{
  "num_hidden_layers": 9,
  "hidden_size": 640,
  "num_attention_heads": 5,
  "num_key_value_heads": 1,
  "head_dim": 128,
  "intermediate_size": 2560,
  "vocab_size": 16384,
  "hidden_act": "swiglu",
  "norm": "rmsnorm",
  "norm_place": "pre",
  "norm_eps": 1e-05,
  "positions": "rope",
  "rope_theta": 14100.0,
  "rope_fraction": 1.0,
  "qk_norm": false,
  "attn_scale": 0.0884,
  "bias": "none",
  "tie_word_embeddings": false,
  "parallel_block": false,
  "init": "trunc",
  "init_std_qkv": 0.0224,
  "init_std_o": 0.00527,
  "init_std_up": 0.0224,
  "init_std_down": 0.00527,
  "optimizer": "muon_variant",
  "learning_rate": 0.0108,
  "lr_mult_down": 1.5,
  "beta1": 0.9,
  "lr_head": 0.00439,
  "max_grad_norm": 0.5,
  "warmup_steps": 200,
  "schedule": "wsd",
  "decay_fraction": 0.642,
  "decay_shape": "linear",
  "final_lr_fraction": 0.0,
  "batch_tokens": 131072,
  "max_seq_len": 512,
  "doc_mask": true,
  "train_tokens": 1244000000,
  "max_steps": 9491,
  "dataset": "wikipedia_en"
}
MLP neurons of a small language model. Each row is named by its layer, matrix (gate and up: input weights) and neuron, and shows model dimensions 442-633. Each number is 128 + 32 x the weight over its row's rms, rounded and kept within 0 to 255. Numbers have three digits each. A neuron's up and down rows have the sign that makes its largest values positive.
A block is one neuron, or neurons of one layer that tend to fire together. Before each block is what it responds to, as a language model described it from the Wikipedia text at the highest values.

Transitive verb endings. Final token of a transitive verb (or verb-plus-particle) just before its object, in narrative prose: pick up, rans-om, grant-ing, st-ole.
L4.gate179:123069137143185084089096086104104112100146171127139109130163137136165113052071135148108115080113112116114088116127127101163133203087053149144126122125132181187124122183129149111176151157164192104165149158149139090143167132116156122147183082090119106115155068121106125133093106135141074134120127115154104124094197087221156115166161108166110137148069105094095099137097124110110102142121098121109117195136105090124094129099133124118180091173097076115101083108116136128128070120119107174145084114112169154201065167133185145117136165127132102203121144137114181120147024137083129096
L4.up179:096063156130174140099120156105125102092165141158065107143078169131097172162143066041152076140141153144172087116161162094141129158138140112166076069126190194049092126105154135109099091053131091128142118123081185076146168054139140116122139126091144131121147115109163121154055155074137072163180110103121123132161130165123168144125071160104092108126172124127147134135123121132094187112145108135106095106113113140148140179199168098143155143135165146108120147149129138152174043151133148120097104082122161113164123151124095081126193092040142104149151154133182084124129166093107152159
L4.gate365:131103093089090066170083121091105122141137152111093149141121189185156150162133079096094134135138173114129126131123151016146140167098106133100150110172142132151100105146145121073141151153135087148160165204097092137152154176129156124161208108072146168145131114123129110159136180130124129140080155067144130167161134133129085148130143129106069114165178111129131107102129057132135162162158128125134149153152123097118182081103081130135099189183137193087110111137178100168100116111082150148173136119137168127178125156129148062158161116121136136174110131197162149137089114125088141191
L4.up365:105149116120140152137097112119121127125175092115140140141166099154147147109128199234138120131127151097113149084162088146152127103139096141106130145093064129131185177168123133109109133074164079100171108104133112174100066078086164122128120076196134093167048180156093142151135120110131113121109163117148122153085148189156120120098136097084131099145132124116159152185136135110106092198166126131108121206146129097122089110175144177120130135134172090169113145128158053168083112131121119116152109119167076131124183181123105073214082144137136066117159138196114113162155162083117145169
L4.gate533:105091141126055146160112178144133106164164114172099170125130172139106146143091147155121053219184169127124078180159099089114110108119145165103171154202160108133137114127140110108152101131150096083125092137061146178171129143056205101158168130180133060125111147188150100113143091123152146117128120168114179104153139169163117181068109146168139092059106092124149108082109098109113104106058132056071096165123148142126157179125101089162165184123108135117140130090075124151178096122127116104128180105067121142110121087100098083181135181104108139137163171211116147143050139143141079176
L4.up533:110038116099103149100128095116227153165141109183136143118146164136165087146159113063114086153082157085151128132117207124093112154135151083116146092100078141116064131136106109130109121122085112083119101126075120105088120113103124137173093096114158182178101115170126070097139154118096126085122117109086119116175151151101122121144174156126130080125178091229099154151142096139142139144169106133080175113108087136179130154139139140091101131080126170152091148163073093093118151153158150154049138176177089160146121198040114074127128078164164059123147121135128139052083133137099065117
L4.gate1593:130133098107126170066132160132149141137174105192103169105104153115200205108118178154090174160100034119102030178132139099110046098122154116060170077142129159125131135109099143049111129106087150148142085167114129166122125120075114098173168077098113063132163095144126150121128174094114177091086129129089079127163136128141128148127126116075103043154166099097106106128166144125097138114099120112150165136157051148141095097131080124111136150111153052164092122157108132134137034137122145121179129128121120118141101163139122132131155164105105114110130153109172099129105112092100103166
L4.up1593:125129165144140123104130137170151111166176102134092166085094137133141119147097156119139121175111106152123111098154105077059069060120202083085095116089105196142107168107101143103111183141096158104106124175178131156133148097115126087170178131136135089134170186150111113159086139081104154088131155129137113114174105155121139158068119068115107111163163113194108176132098160096152089090123141090164152079129065121162146071203127089156120146133162135114081144107113136153151099124171163125096121123136127138163131173152100134189084118153091039131162146154125101164121099109107063145
L4.gate1599:153122157121102180135103093120082069098135096146110143159098125146126186111067089121167099200116181085144087193110119127160159106129123152135091119138145100124113107117116148062102145139101199134106134140103183134098145138108154108141113184136157166108171065170176113117157094092126158118118097162120102165153184088172121179100103136109111115136160102167139118137104134153083155146090115140116120132101113091079169118087101168141185100111126062195072133150087122169124140182140104082121136148156091106140122138141151112121138146180129101113123096103149138127060108102105116176
L4.up1599:140116194146201116086119116118070133122115093108077123123139076192137126114136057124138142163111152146204107110139153122094165110078160096056139090098099121119111127142093087126150155109087102125126126168138109129199077160109123084136129145126171128112144053145154122115137091144149178130126051177138120063125186128164093117156100141133135128101154163146127121098072122114128127085127146159143140151080073104120112133121087172140062114125116147148086108097138150174164123106140187037069116173136119071162108129213113156121153111137084097086121209084163129138138127112093104120
L4.gate2295:157138133119139083135090116138196095132128034152092148080105112095164150083076156100132077077054105146154154172109163125181103095125118073107115078109142114160161113086076173164131130132162115116162153116095184169135186118176153100162136109194094090159165133169149121136163166173132107092129144142069135074155138121147143165145152146122100098143134125147123145131145101054127100057155152183180116092177092115166081100136171127124164115141160164133098177151169101092072086174136177136115124138163101171176144182101075139105137080127123133128158105155110127137133083080070134149
L4.up2295:158135213130124134163219118179168088106147114150070126121132134142128163161094163199168128099134159068143160136130041116107149103131111116067142161089111205117158126153155077060111163153120123144093112122110127098127202133150132094071134140122093195129179155143156140127136137142140181121072171152118122109075138195114160097115097109091217131115178089166173070163093083149147106123131176160077166100101103116180082148205132176122144091172114124099102109132118120117116115131142155138135132139149165126145127098102189116164140123124142144138147094143078135122082173109098187053
L4.gate2349:109181126123153131154163150119132105122136074125156080148135089119066135152110187093130073129147189148141171147130181119168149135202119103145163068120121107154134079172137149060172114135135101142111146182141146096058134089109120109079135124158194117128152092171131150169178151126087128080178172166158086123104093137148124132162094128173096162189102153095165112111067128128174153128089154082139094131094098119113155103130151159145145141161146176139137119136125139143203116169186169153110143131131158110164125134180087153190192125148110092148143105169077116133104103135126171123
L4.up2349:176109114145096165134162069131139098121156155147137064120086133114085161107137165100078106162128143081147152170105133124086097094166146072162186122113106113147077122100092109107171109072121124126149116127074108044115163101131138036140097121136129099124136132126089125073103125124083141085141154093098074133102183177142116158085120133079119139092147150123039151111078110148136169103142167070134171029093097110092115135084093128096112150143117185138103153109135088192172111147127181118159201140141141169071096062165088175177087099088156177144135159110089075108123111145115158133
L4.gate2533:105130118166091090166166139148130241123145101155149142089172106109075136102131123098100132142114154088143188120123085066161130125076115108170133049108138132092103139163126171134160110096190143146104101166139127113076129134070108098167120067105112149134150099107106192156131125159152085124138154083140133061148187105186148154129141142163113139127077165083120083146081119171131103108128189069127110097069137143094155178116059117157145194103142102132127122106114131125114172119140143123135171152094086134167129143190149132198164140116169094186161133121144123153111184110120137083
L4.up2533:154111154174111154136043112099121134116175103094106170144110141159165184155081130106142119125068144174118093105152072116027141146100105139175140174047205221149181186158116193146112112178123162131165111097178183102131080069163139062144071079144150103153140163133143106139156139081142131089168060073083105110139108127119099126165176068086206115136135122132157163148159104183170045163110170168064130118138074139148172130133082136147093094091143175136134101115173173187095083097111156123094132094193160085157096108102127042123172183132092139111108170138139125085158154173149097135

Transitive verb predicates. Main verbs, or their final word piece, awaiting a direct object, often after to, and, or a modal, e.g. treat, build, tort-ure.
L6.gate492:160106135076120151053136150153090142109106154151074107125157124134162162118193119113142155139142103120104083141113090103178114156141140083123174149108167182128110121133140123143126167143153209094174108123105154148106180093096103078071129138166105166064162144163150106148144146141143171104071153150100096136122173057125147075102141100131159145175150121137105133110163109132137138142066122140129106127132105077102090123097151103121113138123130175129132141112174147175121063067106060124173099068118137140177157164142097156159108150078127139064099139119141150100059073126110146207
L6.up492:136145107110119119083134130162087100134141100121129123153121224079107085145065111077146085146132141139118088154082116120061106029142171122117115101102111118123097145127128143094132153077166151131135138143150112179148124119114126095198108119157058108102145115102215141151148149105153147105121096099132148111122106152164166115133130162149143159159155125171161147117130158155144100114102184118094188119168074065101096116118152110147131150119099115144113116124085134146176114142073181125113146093112153131145137146155186127165162111100124089170119077091187139090141157137103105172
L6.gate1447:159130135159157161080139127147134119185153083063109171131099116105169131096147123149112124145080129145119137115134050113096102150133146176107180127160132153116142149145097141092138115111143142129154094194191115146140181142145108076166148084124172147114198171126085115147134142109155152108114126059085102099143187072124192119077094121157134108173132133132127172126167051096123058090108146149105127170162134133198146162172107190143121136120165163124125149115136177122088129123131098137140184130106153128149124135144137078081155133103078164077123115092086080152087123117091180091
L6.up1447:141187161146135093185075169137135059124204143122090153125155157100140133186128150121152073175101157131128178188137169158109100079118114144092154128179130119103079128137105155142111124137155089149170102122165117133168142134200125120084097119083145091090111142103084176116097137109078090116097114138142160113187092125104080184094149121109163101148147118161183111090114219193097054111101094105124164153155094118081146086126119154086166108160084119190122093097102119128163102192136178133129164088157156163176140183164201124142207113066086096071113126135160131072142098153186137142
L6.gate1521:162102081128157105116137070117062092107175124171082124177175160173185167107089177124137110201154074123139084117128142159164107145114151113170132115130125148176083108156132174132144134142085085168071148149132113149118137122138149096182100092133075134136178076150166134124162189140146162086097108059106122169105171123158158179134133142169114118113125159141131121188152139173137158123148146155125092137085078091116189133104158088137100142140159110112137103169117085170165074121144139172187121064138126151150130130192167108092095136144138058135117128154107165140102123114138076144
L6.up1521:142173165060133137106103121161091129173159095158097100176116130077169104100099144136125082172094140068118106121128127099086127140129120105147097153071149160130099147169123160115151163130089147143118136120157141096178127080105098098145157139130143085141188097178126107107129133144102118071047116137138136111157122131121132090106048120098138082157141128150115045075147158190104094142122233118109160152144143109130155151109078087102103157082169054096132135116159095124093052135128110129118123071172075158166151156122119111104180138109083120132179086081195114087126138112120063141
L6.gate2194:141115138098114119147094155093069090247115183150108127093144175093165113097155216146191089184170112149082097174117094134106099132126145122226121049065104080125157089162107123155139154178106111148097109136172170152171143130133087155167137112161104074142109101145119175112161130110127140107138155083104112077104076176102131120111095113140115112133166106127066064085168090103133142096083152088127092105192088126131152129125162114192118137097169124107155165146151096131123096114093173180106118102103102146142151134075131140135137150089096174143174137095099130161162068134059095106
L6.up2194:088111113060114102108202099132134098194194164164164118126125132149186147107121172118090111107141093110095099192143106195139089173086157110171144100118137119187199150138099130161188102125164082085120085157105110119163156127147151134158139083142097129040164135173112106175188143130072088097094128168131117106093124127129106054112179113125093059140118055139143116115099075164104111111117146061076080161144119161141129081120116078143136159140135138184115118160148125190132081081156084128127096045108104112077096140119150157106132133122105118052113076130118115121115126112078094194

Main verbs after subject. Main action verbs (or their final word piece) right after a subject, "to", or comma, usually followed by a preposition, e.g. crawls, flee, worked.
L4.gate126:184129123123164137097140116123140100138121162133043084104141129098178104131199161118135101137082074111192045110152102116131081094088161100119115138135089122136123099166132194111129117114063134135186134078123166146144140153035097098142155114126143105128112118116113162146148138092125177086089123164153105117195103109165152133109108113103105113120205122132129076135134149178084070125131151125109090139168083138103178092159129148156106138150120121115103134116132155163127131155148136158109121136089089134175140067137149136122151101108166111092179155087059142138140073140088051140
L4.up126:166121098151161115072160148106084109145097143169058126134132113093177158131163133112118152145134094107139089146138104121171146104103117084163112143151152107165068100140095100067138131135094150126094117122121159144113125146089114131140064107126139038098155111155070152163142078118101175089131066129148141112109108113145137163095149098101101068124109177117148078055122087124093166153068101139123060101108088135104161081088102102135119132169084090146138089186115161110135090142155107090095185081092115079179088091107146163095144193165165101128158148086112145139141124125126073197
L4.gate461:073126104109146062139123106144176128089061123127124094097133135146130166152166144139087083120079076164094147192091148111096063111187158154162122083128124133101084201177093255126127119143098153138153075090088156106109177079207111119111107089142114114106142079079138101106115188121097162118167110150124117075162127097123139080163142128164147099173164083137105089114125107154081137183111148114147105132188061083108133111112096109112139116086131119061083148050117113157171138161089184074126134182185163150080141147133133160114101124125124167126198072142101130111117079070136091139
L4.up461:109102170112090067152057106157187100148057091110152099062121139096138147080166150139103097173179153120152160169111170103122089110145207091115198136127190169149140152146112202087093161108088119114146140158135164169125080131092124121129153137137120092117150126144136134158160099005132197132118075160148105101166154085072177066125084115141102071146128078146173093109103116153089163135151094110122131095189077082083143098129114097096116133045069142105205175121136145127133140143129129102108110155137135142138102113075114129081093108114106101131166086098085148156105173129095151157
L4.gate561:090128118126160121097171096077083138142145141136171147150109242118154129119168163116136115166119164095117166107117138089096131096115000113168130004127174170092089103151130116115113146128138099131107118157090120144083070138170120111105096077077132127103106131094157147135146158176150152067125121127065089150099126097165140122175077118172117153131142124152092107129108100136093121084149102154123157157157092171090174134112182142164156149080114179134140202110111082166119161093175119097200132105135181175123101133116144163121118166192101080097148115151163108128133162123104167144
L4.up561:111136126103121088063098116129141144132125086112104069182146149208187135111129161144130179144081130131091131127144127145084084034102038155128079145137152127160106145186151131115187109047079132055099123141165121166100114134112124151119135165121121087121076076117200156131118123101123114076126108128078178143083160124122145142138071131198156156138164120139117160112127200121125112072153152125135095094106079141127164158107096160099070131087104133141104140171129135164179099148155130063169132075115132109122128105101151134132154140173117109119132088145094152157132114079145183187
L4.gate1363:153145160136145107113126114208091148073110098159089097103115142114135106111125135172129134160120178167098116119164136168094111167114190157167089077118139154084126083117071116064125138123108075136142152082100147140116153111079113141099176116146099100134139094104120139059136088111191098122137149123104129095093155114088143166134057088177160130131104127141167116147123079166075107159135177132093121168176082149144136136128154192174086096126063075140119145097088154194146151155142128086162109158104128147151151143105134093120110153117150103169230121120066137166090108066175149168
L4.up1363:137111103109175092110161073138107108118151155132087132145122116152172137106095155153124147134140135118083158147154141168138157155145143102134112151147174080089084090114057149126122154131141124168216115104156120113135093099192103122123149134104102142132158145216095103089130100091168100114168150137118093143159165160145139124119083094205176125132111149141086123150101087105146234165131131158103080200201087113125160138139121075116145092140088103144093190125103185156174115180182134099134112152129187154156114124216088134076113186130126148193109146098069144126130136139175148184
L4.gate2230:114098131100169123140087112152149133117119174156103125216120070141144144041151165107114091106097078126075111130185134196153140131177121101106145142105092079098083103097151175104143121167119140117140076098150134120142158097147167172112132127111110152124094098185143126163133096128117133081184064177152128111147150016095182152125122146167058149097147115157194078095072108133039097094094096187121080139096109196123116114174166133090144133177209116146138152100111181156112182108085150095107132192092149125081140149134085184068174161123131100112142154104136151141130175125177155138
L4.up2230:164116114124170061088145115148151132116190148138106133154122106083159121083080160180117123135114108149075148059083164212112168202166122079196126127163156080131163131144185152107110075149118142120120103085114078163089133179157225156150128108103164064138152147152132141170117158153113157145165059132149137192131125099128141134100063105128145128151188151110148099096162118095166111138102083142202127157091092099105140103176112100077134115156170138192124110152180088196118098122089109182104135160097180116141120159121141201085124106154117140098047150094169138140141068086156138147
L4.gate2236:065117113134082092090098139127089115125130122154143148152058139140172165046141041134100099168110146123074134147101066118127121133117128148086161056127088156132105169125121113129153131112098185124136125127118117163042134130123122113136163154145124090126132102152162155057151111084097147114107101074129132148166159184127111071117112060072097090153152099166119174089175102074111180145110171123093153151172053132072155082184158160133128103134099089136112172120150161128138064132173103145130099103098095107111154136060156154192193147173125155136168070144155159101092126116070131159
L4.up2236:067128121155166133120078144160162054099143137140090150151110137134108153110121112113156095138127076110117115148137136157139091180101097090122095143129134154082167111159164142187114130166184149161160156129137075151185108140076132097150117097166132152134118111140133084137106104085127137102103149113105133114106166151085125105172100091082096079199083086114158077081141127142069102118090162108082164115108085106124071085122089101110201133118088154126103133158173102167082120111145063130125178112121127121158142207143128090105134153097130168160136160156198124108134100126124131102
L4.gate2260:164092155139128125135099128148105106105092098158113168150086168089126112164143142083129128166120128157113145206128109200127125169158165089073156062169110124123094172152146144086159141108100113114172135191121149125103158153104137143078163117159114105110143121105122133130115142126107125122105163166142099118181126097184134141115118147141099148122149092087150119126150130133118026156081110108117066192115175182177170202135141104146145105099187145123125131147195157153164168162158061145069101080137164195157090137157081134170160061072162115126166149118117135119178143103144148105
L4.up2260:168104125094159137122123148158157110114126079151127105145119117139100118198150114099141094115160188073130126121097142097100141145198145071108132150167151153177124160102084104098144103084121162108119122129145182094161224098122147165104164095148052092136144139097144147171184098111121102080094162149094147134131140106167102129115104114105173060101101104126130104142136092091150075160105148131091077143170120135134099128165118118097085090097145163121127091125119148127096142120113157078160138118072143144149154129089156170133133132167117168107116128165177180142103116131139178080
L4.gate2298:137142156135127125120086112135141095120086144106138107106152096090099128094135151138115100107128090145122157139153098129189129147114183065217113147112162128162107174155104136096114099150135165140108116148077162128074187132110104092133111065123132092092055096091127088163170101124078124141121102121149155111146083133177140040136110159200100105133111132111196129122131056108155107100169126097100086138134062120123130133127088159092163118173131177157107154095163124136084190160102057124231125094136135090145105164110100088153110098119091100113111115149126132107102126093125088066
L4.up2298:125114121076138108147127174137082093085138198229127132125113078151146093101097067131116095186132067112079178148158157091097163151181158131150120146084126097120096171197099125115157121153121137119023070197092122194031104124090051110068103107122125105136107099121094158125076185168132155125174105135113138076119077104171132125154102081137064114149122137153154114074172162129085104171114153115128092120157130147090165094078162157131137128141141131141112157167143154166091178085088140126102071088124134097138103134116107139138126106162184106133117087136129118181151112080149125129

Verb stems and endings. Main verbs and their inflection pieces right after a subject, to or a relative word, such as passes, occupying, participates, survives.
L2.gate357:157149135155122101114092096158119122124178169128126145112107079119157126122113141177125143139156076108136060093171152167133072084119197159146072086038141109099111192167135140069179172114078144139154067171171157143160088138080099100162146143099152082147179114085160139165103110102133115080147180135137150128132166131164137105165129102069107094125112145187130165183144124108170113062085169128130177075156102132147126111149114129134110182096153139084046172123093152228090055131114138061131109140116119151144110102135106108153143145147095109138128158122151134155104097194163093176
L2.up357:101094088094150134114149083094059113172130158154140135128109132101196173157145105148118135133120121151123152186159122109126151125178087106106145118119135107170142128124136177121113140126098102096136133114117184101139147112119164111130148099152130071146138138219120129136135134153124145131076101162120130129102107112146167098159063135098089099134137106113033140109097072120171124175149079116142140160134076138127068105107140193086110173161106092158148160101098120132128160121170151143163111086165059171116102111135142109143113098077132166148199127085043124127128119086106136158
L2.gate1899:069105073050120124107064098104143099125149153115053202129125129126171121071135108143111162186116126133117038118109154118141156114113125098067132089098112074123152161139102152000098155120077147118190125166162130169196146097152117103121132113120140154089199106136181096059068138132145148072096105136049119182106140190129157134126103120104110049179152130147069155111134074153081127146116171112157151143171059121104134127197140115133129161090194065107124169095101148169162123133115144154133100154148103099179112093060093158158111088115088165139178166098174151143072143121098086136
L2.up1899:099084139095149136150103154136139128112124134158109161119126120167177117093168081142152112159162145157132066120117143101110134149120118130095071088133144116144102158088166121080140191092065128134098180174163141107170092085128152110118142124085160128112233101084169107101116173079116169075119122147129114149133104183104220172103080078100123086156139089139095119150132147181133121136083134150153086123106103160119138108188094139111137158134146027101123168068125116154143165115129074164125130135113136112154128082132098154134105098112137096146136124072130161123064158159144049084

Reporting and conclusion verbs. Verbs introducing a claim or finding right after a source, critic, or body, such as stated, concluded, noted, typically followed by "that".
L6.gate229:076128114112141122148090106095138146136110125125129086122169089118129162195141086148138124087107128127170128116153118109127131178114083116139095098153116112081072142179113128125095198125125107096152162114127142157081184124068160137166138119131114180158093175126162180119104120130096112127115105136161153129164085116138110065127146128115113104176137158070106129120124120087115148206158131107144113122211141179149119117151136144121072121100150057108061059110181173151134164128123145128121101091156112137085061115073129149157160083086097067172154105138156107114116180170145072145
L6.up229:149137100135164141119147155162123073128146103088112111115194135191123135093169111156074124175138152174171118098143173157104103118132117177134120085117140177179149133136141185128087203091147105170179094131152125102148153158094142135122078134144076152162117222168139161029066059110147158152140125132136082146133126179155094097199091172183119126191151090102186187118098106111133141154136140089136098158092135187166121140106183096176086098153125102125155135148194125132147180139120120073206101146067128147102145068091102126114147171110147104152138094156108139136064129133114123156
L6.gate958:131138091122189176133140105067130105124155127160167143106184166118135095124104142070133114184152121124141069127131104111126109124103127165066189149163129137186085120105129087139096135126134065134098063161092166152140126185132093163099178139226082120137152177151150109157130157161182201067122171145138117099125180154169120153154159118141131119152127119141144137131085082188130164183131105109134122139122121131141173101121161141106143173118090204097107146146140106197104106137083109160121163110118075134083127153108111121185093064072120073130141162137144131191118092077111118085
L6.up958:144118141192117144089130130132105118163080114089134136100107176126166098091109052144104107132094114114127114142155077083131083151080155088126155187080138113121118122152136176148133209132122087104167116168072096091071164170140118107126131102096074165185173157110078075113132154153130157065128178106086122101091126151155133121098136127105107160173140143125156110137167124114134160177122149206069111213176095155192099127153155147132124192163076105119138169133186073159115133184120151134097097164098129121183138113128109095138138095142086074073160160109130108153062105178145159144
L6.gate1027:176097164126112151165141105104131101137119146128145159171195159146153154136105120189106153174066122184077084173159076121111149153125145175144137084116177143111078120108116100127134160102144104183152125152114142098130126115117050163156120123143166136077118086142193148102141098216083145116104143115141115153108209108140065132087120100188063117167162150156161137143077107118117152099077175111134142148142127138150129162155115105132083160138119126190155106166166083115084123130146126140150129119178155202125154116118083153170162147106078089126170157146079189092101088145149088128
L6.up1027:124109125186184109155056103121151109071151132077111160160121137114149146112147120168104101178142157125095107147150155135115123125114176170109138121160171132177146139154104118075174197123062136125149146094193207123135131129084064191164078138155098077141142152098161130032146144125141135121085149193140124124096165155109147139131108136126090088097169134051104119112094090197092094114174098108098073132129131094136132109141165090136132161197128120182135096124129195121152123157139087087088113140130123140126129155126112121152160161101172091170138125107123176120084136097188132133
L6.gate1528:130127130171126210127101156114127080058078112100134137175105097102121143146132137149042151125155178164074068104125128107141100186213106056126152049154113114057161111106136175118121108148104051190128121108124105100135153101129075076146118079133160084162146103108107159093132111188112118148093151121110105144113203114119146160145109165096116173103128107090111118099125136134126155129114117137092197158121140114148146127109145099139130199183057108114117161092100034152146094117121096097114138101076121153125097113145121131119151115113117128186102069184082141148077150133103154150
L6.up1528:114043090158120099092130137151130073161178109196098116134133124116116147126130160088147162119142104118115116160168093171090133186077113156120136104202176152108124126146106037125109173167142128122162130139195111087151141155110103150167119146072130106162160146213092134175125172199155111100084119170208150166142094093146157076128150144159078157140189100057127170079130129108186101096145090090123130177158125125148147137130134100126128084079139092128117131211135153090119143138104107143095134207124132132094181126065112087137184092178125122139159149101079110164082052083149118073

Transitive verb completions. Final piece of a transitive verb, often a suffix after a split stem or a verb after "to", just before its object: enh-ancing, ens-ures, conce-al.
L2.gate755:102115165159120157115160109145168167171165113172106168158105101134189169137093172121086091142136068165164042144130140115149144135141121108127115132113118151121104140154054161170115151146156156104137134132102111137113134155088123058121131131112127092106150162119132133153123085143121173128150122116077163110086109133190131115091090159128136078143097127110116161121144138124119101098092161096152159076158049120127089100140150090142144170146125132108140104090091167122141105081114221135146109106127083147129113144185050136104116104142069160173084209172117149130142142213084141134
L2.up755:115087155101096120101135093159152079156139126155105166137103162145174152178128143120135122174145105137130056123104052042159133115122147141119130122101163143120121130136063121176153141150079075129077035184085110143133112100126148107094121098109083068104121201174143130123143139107137148046126137123180183133097148135206174076075140157132116175165107131124133159133154128161159096103070091103154119054105099115128174083163127121111178147129159111147129153115120150174161118106144122164140070121137116128082123085231053145174123159143134143168155183137130080129068110163084063144
L2.gate1239:084108121107089125108164139100102117144116133161073171143135145158211142125163151156121119158081123126153113121122136107149142077128102155106115107157124155135155135147095089157142095125074135124103144150169107110107133119100146087075135126106116164102157089148155115106157130109138171121076157070136151133114161090141128149105151119116133082159130119158087165091064106077108051070147054110132131104116074146116085148156172136094111182088193101101158151112118183134140072054160165157157132153161102124095122116162068121155149111097089171137164175118124075131124187104104110132
L2.up1239:077082089121150114140118116123142144155178109179124189078118129164173180094164155121147112153131140190138074172143083114121109099128124133112096108137129152175125165101168059115163178069110131077169119160103140116144152108092106122111216129095145093083120125134155121148148191190151132096115146128173146085132176122127146127093145148110146078088156125161158146082077080130082137034164092058114119117054102124174095062149155142136136141131135069089131210144124144160138074116142145130137158120131127145150116093151131155148152109124171118093184135130088081145065106096125117091